config = dict(
    n_layer=9,
    d_model=768,
    n_head=12,
    n_kv_head=6,
    head_dim=64,
    d_mlp=2048,
    vocab_size=11511,
    activation='geglu',
    norm='rmsnorm',
    norm_place='pre',
    norm_eps=1e-05,
    positions='rope',
    rope_base=10000.0,
    rope_fraction=1.0,
    qk_norm=False,
    attn_scale=0.125,
    bias='none',
    tie_embeddings=False,
    parallel_block=False,
    init='orth',
    init_std_qkv=0.0146,
    init_std_o=0.00344,
    init_std_up=0.0146,
    init_std_down=0.00211,
    optimizer='adamw',
    lr=0.000556,
    beta1=0.9,
    beta2=0.99,
    weight_decay=0.24,
    lr_head=0.00394,
    grad_clip=2.0,
    warmup_steps=583,
    schedule='cos',
    final_lr_fraction=0.03,
    batch_tokens=131072,
    seq_len=2048,
    doc_mask=False,
    train_tokens=1028000000,
    steps=7844,
    dataset='wikipedia_en',
)
MLP neurons of a small language model. Each row is named by its layer, matrix (gate and up: input weights; down: output weights) and neuron, and shows model dimensions 528-655. Each number is 200 + 40 x the weight over its row's rms, rounded and kept within 0 to 999. A neuron's up and down rows have the sign that makes its largest values positive.
After each neuron's rows is what it responds to, as a language model described it from the Wikipedia text at the highest values.

L2.gate309,193,147,291,78,140,259,181,202,173,310,175,203,255,171,203,215,242,230,214,135,219,252,225,180,235,266,261,169,294,209,97,174,159,198,186,198,186,129,231,198,226,234,233,142,195,185,179,192,174,239,185,167,179,222,256,223,259,195,208,229,246,167,157,186,204,199,230,220,192,251,195,176,193,244,218,206,172,271,234,279,199,161,178,190,242,264,206,252,163,156,248,220,146,207,100,236,247,239,210,239,203,226,223,154,181,269,208,215,202,192,151,170,229,188,231,245,260,227,204,278,131,141,197,190,185,209,225,111
L2.up309,177,234,156,146,208,137,159,240,175,207,144,226,216,163,188,238,202,276,184,274,164,181,204,238,85,217,194,221,187,251,226,142,250,225,232,160,183,235,202,192,224,217,193,236,157,144,188,133,133,180,210,207,191,177,215,213,249,182,180,191,126,204,161,142,199,198,181,242,238,222,194,169,193,179,219,170,180,156,201,256,164,205,154,178,248,212,210,273,217,216,230,161,143,201,168,269,172,291,228,182,185,210,182,184,157,188,220,217,249,186,200,230,188,189,269,198,233,218,188,229,220,179,245,262,207,223,169,209
L2.down309,175,263,220,95,147,233,190,140,222,254,257,181,211,217,247,223,287,171,231,156,239,239,216,214,206,195,218,198,188,181,222,173,347,145,286,220,178,156,219,203,182,144,152,218,147,96,221,249,249,216,180,199,190,128,257,219,202,240,210,155,111,220,155,172,168,271,220,245,187,166,174,171,227,180,228,142,130,159,244,230,152,201,167,149,215,195,170,241,204,171,210,201,178,235,177,260,189,189,193,247,172,224,299,162,163,158,236,219,179,195,209,222,234,202,250,226,324,194,225,230,171,167,175,159,164,205,215,97
Responds to: Table cell numbers. Numbers in pipe-separated Wikipedia table cells, mostly three-digit values near 100–200 such as scores (129–125), vote counts (150) and stats (160), plus stray word-start pieces like Oper, what.

L4.gate1775,243,237,188,207,193,233,179,237,213,248,164,219,120,97,234,210,211,208,216,92,154,249,229,224,95,210,142,224,177,158,126,150,195,238,200,185,235,205,210,161,205,249,207,179,206,213,252,197,137,260,205,173,178,169,219,242,158,209,237,185,173,230,112,208,219,247,154,258,244,217,155,200,191,154,174,257,148,175,193,145,188,200,187,206,206,147,204,209,242,208,154,187,206,214,206,190,120,188,245,149,245,165,184,225,240,166,207,254,227,240,223,172,229,203,173,233,199,144,247,162,183,199,226,295,152,209,224,233
L4.up1775,198,188,170,148,209,237,244,257,197,176,176,250,238,135,204,224,164,227,238,202,238,269,265,137,122,227,66,186,213,217,233,218,183,222,199,254,273,216,222,260,204,235,165,240,189,177,191,218,211,252,115,171,205,170,185,214,248,131,165,224,134,251,155,224,157,144,189,220,190,203,261,181,154,177,277,213,194,101,202,276,197,177,238,121,146,196,219,251,207,244,162,159,189,269,126,194,117,192,195,208,182,240,157,202,233,228,205,157,224,287,173,163,134,185,189,177,198,235,140,209,151,216,157,215,196,261,239,218
L4.down1775,228,178,225,165,157,233,192,205,242,180,264,276,254,226,195,241,223,232,155,167,157,178,201,243,192,208,139,201,183,190,199,114,169,194,162,243,207,219,236,209,148,237,170,179,200,254,205,135,144,161,199,232,167,157,185,168,222,145,236,115,245,191,189,201,129,156,162,212,214,254,188,217,152,225,172,167,170,197,181,224,252,144,227,146,169,183,203,236,152,206,253,208,317,222,149,168,175,198,173,191,212,204,218,177,158,204,164,207,171,215,109,202,202,152,301,201,190,246,177,186,216,242,230,287,267,301,237,201
Responds to: Mid-word subword fragments. Short word-internal pieces of words split into several tokens, e.g. ast in disastrous/Belfast, r in infrared, ivers; also paragraph breaks after = Title = headings.

L5.gate585,218,193,210,294,217,162,161,197,254,170,202,158,236,202,194,175,154,116,193,146,204,158,170,290,232,189,243,162,177,220,197,194,216,214,234,183,159,218,132,200,127,184,212,182,181,151,172,190,168,271,240,204,206,227,221,114,241,183,162,160,265,151,254,276,203,156,175,149,291,181,182,165,213,135,206,155,214,295,128,237,193,246,215,197,239,178,139,186,199,196,209,198,178,184,162,214,242,200,214,171,200,220,254,190,150,200,191,189,243,262,166,193,201,217,214,178,148,221,169,185,262,307,235,237,217,148,173,184
L5.up585,164,199,173,202,196,177,193,229,211,200,246,214,193,196,141,152,182,193,227,170,272,179,183,219,159,258,229,188,232,196,217,226,126,145,224,244,190,217,184,208,228,227,240,206,274,229,231,276,212,206,106,165,146,153,179,210,174,256,229,139,180,200,209,220,175,208,181,229,207,207,223,292,169,126,218,215,155,201,186,184,206,235,237,211,215,238,203,232,150,175,142,237,231,228,190,197,195,275,208,191,208,253,192,154,247,265,236,196,143,207,190,167,246,166,117,144,122,179,163,187,152,174,257,154,189,195,231,191
L5.down585,198,187,200,219,180,220,95,195,260,285,215,238,200,204,192,221,177,213,222,186,203,177,222,235,227,230,219,158,144,160,188,227,217,208,193,159,194,148,253,149,162,183,170,206,148,203,202,221,268,234,184,272,199,275,127,134,254,247,215,205,208,164,225,255,277,226,163,236,214,167,143,275,251,126,187,182,196,244,206,224,177,224,218,192,240,203,158,159,179,237,193,182,206,275,178,211,194,140,227,215,228,211,188,195,246,239,159,154,226,230,161,169,235,266,243,207,216,227,132,235,232,203,209,175,185,190,220,233
Responds to: Piece after initial S. Word pieces that directly follow a lone first letter, usually S, in proper names and rare words, e.g. S-ey(chelles), S-é(bastien), S-ene(galese).

L2.gate1096,163,195,175,159,263,189,192,198,285,224,199,201,223,196,157,213,204,203,238,270,191,241,166,208,164,195,194,175,244,223,195,175,157,164,219,158,222,252,179,154,197,169,219,223,158,167,140,199,191,136,89,195,196,152,247,192,278,157,204,264,179,212,125,157,84,206,186,257,184,265,251,201,170,235,166,212,205,216,182,185,172,173,127,195,302,194,215,210,193,259,182,253,109,214,211,224,257,219,177,184,175,178,157,162,223,204,191,265,146,185,170,218,195,169,207,88,168,219,173,140,192,199,154,193,252,256,216,226
L2.up1096,196,183,196,179,197,153,193,215,288,182,191,217,221,265,211,224,165,167,160,262,159,162,262,195,193,262,221,209,188,150,104,211,193,225,183,191,170,252,126,127,183,214,233,201,202,217,197,202,200,207,187,159,228,144,196,176,247,195,170,188,171,228,251,199,334,200,249,179,223,164,208,178,181,161,241,180,245,186,128,242,167,253,235,265,188,187,235,204,149,210,229,184,219,194,194,247,163,212,208,234,268,193,153,142,173,199,246,267,239,155,247,196,226,205,233,283,184,211,166,183,203,262,209,226,199,128,212,254
L2.down1096,205,100,183,212,213,189,143,237,192,156,225,208,164,248,231,225,228,249,152,211,144,151,264,239,237,133,171,209,194,120,150,216,179,201,239,161,220,201,194,201,278,204,167,247,195,190,242,180,192,160,248,248,220,210,181,190,261,207,134,165,211,227,217,94,190,179,179,172,179,206,159,246,252,245,261,231,189,282,181,205,163,178,216,174,225,236,219,222,190,188,174,211,149,257,214,244,167,187,151,292,201,261,129,197,215,209,211,230,249,163,229,211,226,205,241,295,127,223,175,186,200,177,152,200,234,139,215,281
Responds to: Numeric table cell separators. Semicolon or pipe separators after a number in the middle of stat table rows (league tables, career totals, weather data), plus occasional numbers like 100 or 10.

L5.gate1770,280,213,141,181,256,202,206,175,213,88,195,235,213,203,199,162,229,151,206,214,240,222,196,176,188,196,256,182,250,208,141,267,181,205,187,228,257,240,153,202,162,221,172,183,238,209,146,189,195,238,172,102,173,216,190,174,193,249,241,216,196,150,200,247,216,242,185,197,214,232,197,175,235,192,161,279,178,239,216,168,201,272,223,194,185,200,159,172,252,120,165,227,148,69,317,191,196,216,217,235,130,271,194,162,192,186,201,238,267,191,185,218,179,180,259,216,200,206,203,152,200,192,232,259,187,178,239,190
L5.up1770,241,215,244,148,175,237,214,169,196,182,179,200,221,149,158,204,254,152,157,225,147,247,150,196,191,166,196,197,238,216,172,280,196,273,185,168,228,178,226,195,289,148,193,169,134,274,197,205,207,187,245,187,179,244,156,209,136,174,176,164,180,192,165,259,196,129,181,213,192,209,169,162,190,162,170,241,162,210,170,170,158,174,289,143,189,163,164,263,198,169,147,116,230,247,229,202,183,202,117,256,182,315,253,193,215,115,165,212,252,169,221,244,227,181,156,297,223,240,215,205,243,201,209,289,217,255,290,208
L5.down1770,273,189,253,172,225,241,132,186,221,139,196,154,167,285,170,256,173,242,188,191,243,238,213,152,227,235,236,208,201,203,200,237,173,176,194,234,169,178,161,214,130,171,160,213,234,140,144,196,158,183,195,100,225,231,262,177,207,202,195,245,207,159,251,236,95,153,189,196,213,146,139,290,144,125,194,205,153,147,191,142,230,207,166,161,151,163,157,236,227,239,235,129,206,217,189,221,139,166,196,167,209,204,184,191,210,200,229,179,210,192,213,251,255,94,259,199,152,216,240,197,146,204,217,274,202,220,184,193
Responds to: Mid-word verb stems. Word-piece stems inside Latinate verbs or their nouns, right after a prefix piece like conf-, re-, det-, e.g. conf-ront, conf-irm, rep-air, det-ect.

L5.gate844,150,218,194,204,141,222,212,166,186,212,252,158,200,185,183,243,176,201,144,218,234,205,184,171,183,208,256,210,239,195,202,179,272,138,182,185,203,220,214,176,220,183,156,201,199,200,196,213,233,241,263,214,190,261,255,215,253,242,128,170,209,184,122,175,201,210,197,229,182,192,214,187,149,247,163,200,176,184,192,146,190,287,250,227,183,124,176,241,278,204,218,226,167,133,237,176,154,206,207,155,189,267,152,149,91,218,155,174,196,165,205,167,197,214,218,198,179,144,269,145,221,195,223,305,249,273,222,166
L5.up844,221,158,217,214,241,179,250,252,178,195,212,190,221,185,187,266,214,281,175,220,196,270,239,151,223,181,200,232,143,151,177,146,209,183,187,189,300,176,228,299,229,219,164,109,173,265,236,275,207,243,181,295,212,225,215,271,204,170,150,182,240,158,178,156,218,212,220,209,214,205,179,225,218,215,183,157,164,202,124,184,239,193,169,172,201,119,158,159,216,181,258,193,303,159,198,186,183,187,159,244,196,183,146,222,186,151,163,193,263,203,244,188,227,136,249,222,233,217,196,254,134,190,153,142,148,195,227,215
L5.down844,256,212,250,209,289,292,150,187,179,169,198,134,173,201,203,163,214,144,155,207,202,171,196,253,168,196,212,224,263,218,134,151,212,191,170,281,218,263,240,180,217,211,224,269,274,246,152,224,155,189,164,170,252,218,158,232,188,182,198,198,204,213,269,208,277,220,225,143,267,187,163,175,197,220,130,240,259,178,216,195,209,216,194,229,192,246,214,231,137,169,180,188,186,230,145,254,199,176,159,232,280,227,155,185,277,208,174,180,151,296,207,230,240,142,177,177,201,184,160,149,175,224,272,184,216,192,215,173
Responds to: Piece after initial Y. The second word piece right after a lone capital first letter, mostly Y (also Z, I, Gi), in foreign names and words: Y-up-anqui, Y-uc-atán, Zh-uk-ov; weaker on present, public.

L4.gate676,143,176,179,196,200,262,188,217,232,275,190,122,179,250,172,187,193,202,218,192,232,151,195,209,159,259,170,194,143,228,256,228,117,220,198,247,162,275,141,224,230,192,273,210,167,204,179,218,206,189,172,178,196,235,199,184,201,172,204,302,109,210,183,242,247,113,227,241,196,154,196,202,207,147,194,188,239,177,199,246,193,222,224,210,181,275,268,198,254,219,227,247,164,188,178,220,239,181,169,147,149,188,258,253,213,236,218,126,196,206,211,195,166,206,277,208,185,226,179,139,216,281,191,174,260,194,159,178
L4.up676,189,196,196,176,292,169,197,221,260,166,221,151,172,253,222,262,279,162,170,264,195,159,203,215,177,222,178,249,182,276,257,170,190,196,91,175,224,195,205,171,191,145,257,207,205,221,186,188,231,228,254,148,190,223,180,216,189,151,192,223,182,222,203,201,165,188,196,111,79,147,195,169,184,273,206,241,215,240,208,235,199,211,211,231,236,188,152,205,257,195,175,287,193,252,221,220,216,239,194,166,240,164,235,173,214,193,259,185,162,98,121,237,192,166,205,238,211,205,201,250,140,205,221,222,224,220,214,159
L4.down676,205,208,175,211,211,213,187,165,227,183,170,199,185,160,213,186,172,132,164,198,148,175,213,239,230,258,216,183,240,226,198,226,212,184,201,219,210,152,291,205,246,253,262,245,211,204,181,234,173,240,196,202,187,145,257,180,252,243,233,245,202,244,130,210,188,221,244,138,146,211,116,236,312,277,216,142,261,218,264,199,200,246,173,167,283,126,224,213,163,222,207,179,107,98,244,208,191,254,176,181,174,185,148,169,178,169,135,166,204,173,264,135,245,198,179,259,229,200,172,192,180,222,110,192,224,215,265,180
Responds to: Mid-word continuation pieces. Second word-piece inside a split word, strongest for "os"/"ose" after "l" in losing, lose and Los Angeles, also "her" in atmospheric, "om" in randomly.

L5.gate1176,254,204,199,108,222,162,164,195,221,164,195,167,183,260,143,162,204,143,187,200,157,199,173,163,244,262,149,141,250,142,245,250,184,206,165,265,194,212,231,241,212,201,237,244,124,198,171,193,170,222,220,181,146,196,237,198,215,191,233,229,169,153,125,238,173,247,201,204,144,177,163,175,222,187,133,170,168,219,136,105,243,219,242,230,201,216,173,194,159,162,218,117,177,117,204,203,200,181,174,188,79,217,221,236,232,178,148,213,148,139,187,222,164,177,206,131,246,248,222,164,265,174,167,163,183,152,233,236
L5.up1176,175,272,250,150,207,243,198,148,209,236,254,159,245,226,170,186,231,163,208,208,230,175,207,185,104,208,322,160,214,225,210,280,147,223,168,210,309,255,221,258,203,228,205,149,272,120,172,209,221,207,238,205,185,174,194,205,103,231,240,212,140,235,134,161,237,187,166,188,133,188,198,231,222,228,149,213,180,245,175,243,188,205,202,216,232,144,137,197,179,218,191,249,192,194,236,182,206,213,194,152,137,207,212,225,234,212,222,144,206,86,180,210,185,179,243,243,151,206,244,215,191,216,208,184,161,201,209,236
L5.down1176,229,183,192,234,225,194,218,164,222,213,174,190,230,192,240,272,142,159,214,196,203,171,127,200,202,157,194,179,188,147,167,176,244,227,228,233,223,208,192,241,180,274,297,238,174,164,165,164,238,203,188,197,206,220,153,149,197,202,213,180,144,247,220,236,218,205,244,233,252,134,262,141,174,216,188,166,226,214,141,219,258,238,206,291,221,128,136,233,189,233,149,175,227,138,280,133,187,190,189,99,203,218,210,255,143,234,236,186,153,266,256,152,221,225,192,108,184,144,131,174,249,193,166,253,218,260,279,207
Responds to: Word piece after L. Second word piece right after a split-off initial consonant, mostly "L"/"l", often in names, e.g. L-es, L-a(ura), l-os(ing), Pl-at(oon).

L2.gate670,225,183,202,262,254,201,162,235,193,190,200,216,184,176,154,274,158,224,187,186,208,256,133,155,138,224,245,109,206,162,205,229,231,165,160,248,187,175,249,133,241,159,314,183,212,229,187,184,159,154,201,228,189,189,228,168,226,173,208,187,206,197,158,263,170,210,185,274,144,259,214,221,163,193,209,135,144,182,211,192,237,221,269,164,172,159,202,183,199,258,208,240,220,247,203,286,240,174,176,195,166,188,191,252,190,185,259,186,190,192,225,194,198,223,186,188,130,228,148,148,240,229,249,191,257,168,281,127
L2.up670,221,205,272,150,204,206,173,197,167,180,246,229,203,211,234,163,221,160,181,258,224,221,217,160,218,176,162,204,135,205,233,201,158,169,172,153,193,248,200,223,176,187,203,141,229,129,159,140,186,223,121,134,209,228,220,236,190,195,254,127,191,233,252,203,158,255,158,190,150,136,314,185,224,143,188,156,199,142,180,251,182,247,207,231,218,207,186,256,193,147,260,137,204,198,267,190,155,244,275,140,180,231,180,208,130,202,221,224,228,233,245,220,234,192,216,142,222,146,241,203,155,248,140,229,158,260,220,167
L2.down670,130,235,251,181,215,136,152,162,172,154,277,203,197,178,222,202,213,239,131,148,234,198,226,139,167,242,265,211,266,167,237,187,85,162,199,184,124,242,174,215,175,163,145,145,248,171,217,232,229,164,145,143,217,210,151,147,148,169,214,158,256,175,254,200,194,174,190,162,132,176,229,214,179,196,196,166,206,216,223,216,168,236,269,213,239,232,204,237,141,210,174,153,196,225,211,204,219,152,223,150,191,200,181,169,227,208,295,101,169,283,178,166,254,186,197,239,216,212,270,185,175,209,224,173,143,205,162,223
Responds to: Article and section starts. Line break right after a "= Name =" article title, plus early structural tokens after headings and table cells, e.g. "was", "|", "son of".

L4.gate339,165,257,191,149,170,170,255,215,222,167,210,191,299,173,254,294,165,196,123,193,259,238,195,164,209,162,186,173,233,206,126,204,252,201,194,201,220,243,117,229,175,281,214,211,204,210,168,194,235,184,232,187,217,248,164,242,125,198,245,147,240,202,161,129,239,226,204,198,200,233,158,193,242,221,104,205,201,255,181,168,208,218,208,268,180,143,248,163,212,210,209,269,156,204,266,254,188,206,207,168,208,252,182,219,207,185,211,210,147,114,215,227,151,346,290,251,214,253,135,176,210,138,176,241,183,218,234,223
L4.up339,140,194,206,226,163,236,238,242,165,183,224,198,192,241,128,222,202,232,193,242,171,182,179,159,189,199,165,128,223,268,230,138,188,184,172,276,237,161,160,169,173,160,110,198,229,253,150,276,140,150,242,222,152,175,144,169,222,166,230,178,178,178,223,274,193,160,247,124,224,262,156,231,247,159,202,163,165,196,221,265,258,221,236,193,256,228,226,205,195,235,246,176,188,135,231,200,241,146,154,178,219,207,138,208,178,147,208,180,232,201,186,255,121,270,194,186,233,202,190,174,209,200,163,177,205,216,222,230
L4.down339,153,172,220,244,181,248,171,199,214,214,208,230,252,273,100,187,161,208,171,294,138,225,237,221,224,188,212,224,264,170,192,224,217,158,173,227,233,211,223,179,282,189,186,154,157,187,230,234,230,234,213,266,126,159,145,262,135,208,181,257,208,158,248,240,189,189,152,211,185,268,187,241,196,214,215,189,141,160,219,196,217,245,220,190,167,269,211,204,282,178,179,264,239,120,217,165,221,268,220,187,168,246,180,189,256,174,193,159,264,208,185,231,143,144,203,161,225,157,218,248,245,210,178,169,234,188,218,230
Responds to: Second word-piece after initials. The second piece of a word split after a short first piece like G, I, Z, J or Qu, often names (G-erm-aine, J-ess-ica, I-ss-a).

L2.gate168,209,223,174,173,197,128,233,227,320,246,186,176,206,262,183,240,224,215,180,213,233,229,228,195,231,234,242,226,163,197,202,172,225,235,255,237,275,208,226,210,201,296,228,237,237,177,158,254,161,239,211,220,149,178,197,241,254,249,183,177,225,158,162,227,181,188,140,211,189,262,147,203,227,117,152,227,234,320,198,188,158,181,191,251,188,230,172,198,222,176,210,200,87,147,132,285,167,143,252,195,133,179,137,185,136,269,200,250,234,169,229,159,136,262,188,219,145,278,193,207,249,154,242,171,224,173,194,202
L2.up168,203,178,202,160,199,176,165,213,221,239,209,248,174,214,237,103,242,235,169,212,170,175,256,159,180,217,227,195,193,223,196,218,132,213,144,169,207,208,190,207,138,277,196,201,199,151,258,241,260,231,215,181,165,157,190,268,204,191,107,219,275,129,228,176,180,214,196,203,152,194,214,160,179,240,125,198,200,138,260,206,286,229,231,156,174,160,199,269,213,182,167,184,200,222,197,237,136,220,199,176,197,200,232,243,187,212,174,200,234,238,150,271,195,207,183,246,216,218,212,184,294,185,188,169,137,216,186,175
L2.down168,201,206,217,192,223,199,170,168,199,212,166,199,210,158,236,188,237,154,195,200,147,203,114,184,235,217,168,155,251,213,226,219,211,270,179,237,204,132,163,207,182,180,211,221,163,214,218,216,263,232,243,166,147,253,172,234,186,201,106,210,234,188,232,199,234,212,236,174,206,172,177,186,151,217,164,217,192,270,230,322,219,226,179,194,135,211,185,202,210,202,140,197,234,259,223,187,126,224,144,160,188,188,236,249,145,202,213,183,208,298,83,192,170,168,183,219,198,161,212,223,235,218,197,197,129,343,203,197
Responds to: Word-start fragments, especially "ag". Opening pieces of words split into several tokens, strongest for ag in ages/aged/aging, also det(ailed), trans(iting), reg(iments), ad(mits).

L2.gate1829,148,165,233,147,180,108,127,213,167,167,228,266,183,170,267,181,191,185,154,251,198,163,199,200,210,164,141,194,132,282,233,172,234,222,151,189,262,188,184,260,195,174,185,217,250,254,224,261,248,223,223,298,201,211,236,211,154,188,171,213,233,135,205,200,181,230,174,237,231,177,165,193,206,184,163,232,163,203,221,187,206,143,156,214,269,183,159,195,196,188,160,175,166,191,288,183,163,174,242,200,228,166,215,198,226,174,167,192,222,271,196,214,216,186,174,215,254,224,204,155,133,258,167,147,229,160,152,165
L2.up1829,194,231,183,120,162,163,202,200,195,290,210,197,130,199,180,127,246,158,160,153,205,148,90,226,272,155,161,214,157,235,217,231,178,172,165,205,268,185,206,220,188,198,262,258,207,215,167,218,213,259,277,191,195,214,118,164,213,158,213,216,176,229,148,171,178,225,188,174,199,171,180,223,223,212,139,216,209,213,167,150,200,192,217,179,237,235,232,196,169,162,266,239,224,231,161,227,214,211,214,191,243,126,124,136,169,167,241,198,193,249,160,173,207,232,176,149,185,212,214,200,194,181,233,176,245,218,171,139
L2.down1829,218,211,198,221,200,230,205,238,223,208,226,176,256,217,203,169,172,158,192,195,165,154,137,208,145,225,207,200,197,231,174,142,153,219,210,162,221,290,221,119,185,163,219,218,228,178,187,199,144,184,269,202,172,174,235,190,165,190,267,207,159,287,242,188,209,180,142,212,190,158,231,234,171,208,219,263,146,204,190,231,204,179,205,213,246,203,201,196,225,169,173,278,211,160,206,257,184,194,188,182,180,216,250,184,220,171,237,190,152,205,253,139,183,170,237,226,227,173,278,174,237,219,166,199,219,265,168,212
Responds to: Time units after numbers. Time-unit nouns right after a number, such as 15 minutes, 3 hours and ten months, plus the trailing digits of years like 2014 and 1990.

L4.gate514,227,170,174,149,223,195,188,163,235,205,168,203,198,154,219,177,169,199,217,198,197,191,151,187,155,124,232,211,206,249,289,177,257,201,108,160,272,180,183,229,215,160,196,186,206,192,196,259,167,245,227,145,230,227,176,183,224,146,184,160,211,217,216,264,200,207,233,167,137,170,169,181,258,199,164,152,181,260,184,264,164,223,215,286,207,219,171,237,194,245,224,218,180,191,202,236,197,251,190,247,255,235,145,141,132,240,266,208,201,238,151,243,186,227,175,205,129,270,255,110,180,318,189,234,215,186,169,155
L4.up514,147,207,279,239,187,211,226,232,282,227,225,275,280,149,166,182,225,115,211,168,162,170,197,226,151,278,259,139,145,179,194,241,144,138,123,261,227,150,226,192,211,217,174,230,176,241,190,201,204,180,264,257,222,247,175,142,156,255,166,181,208,199,227,194,228,118,207,153,243,193,189,156,236,219,207,146,176,228,175,220,219,150,239,241,214,166,177,208,290,181,205,202,204,142,164,165,246,173,183,250,142,207,194,242,104,157,213,177,199,199,154,207,238,167,151,313,157,312,213,254,143,256,213,173,211,262,247,207
L4.down514,187,209,206,169,218,227,231,250,203,217,200,259,248,182,108,237,230,168,264,195,203,163,281,168,199,189,216,134,133,194,201,179,250,117,130,172,239,219,219,235,236,281,257,236,124,231,229,158,205,234,213,197,200,248,178,201,246,184,171,287,232,199,195,224,199,117,203,236,234,255,238,229,197,192,183,202,181,188,276,183,176,160,246,182,177,236,202,220,147,200,302,251,245,242,115,161,273,200,153,161,209,207,178,165,178,203,200,215,239,200,204,217,295,191,221,190,188,319,199,231,211,167,164,189,186,237,229,178
Responds to: Continuation after lone capital. Fires on the token right after a lone capital letter that starts an initial, code or name, often in tables: S. Baldock, U20, SM-liiga, L 21–23.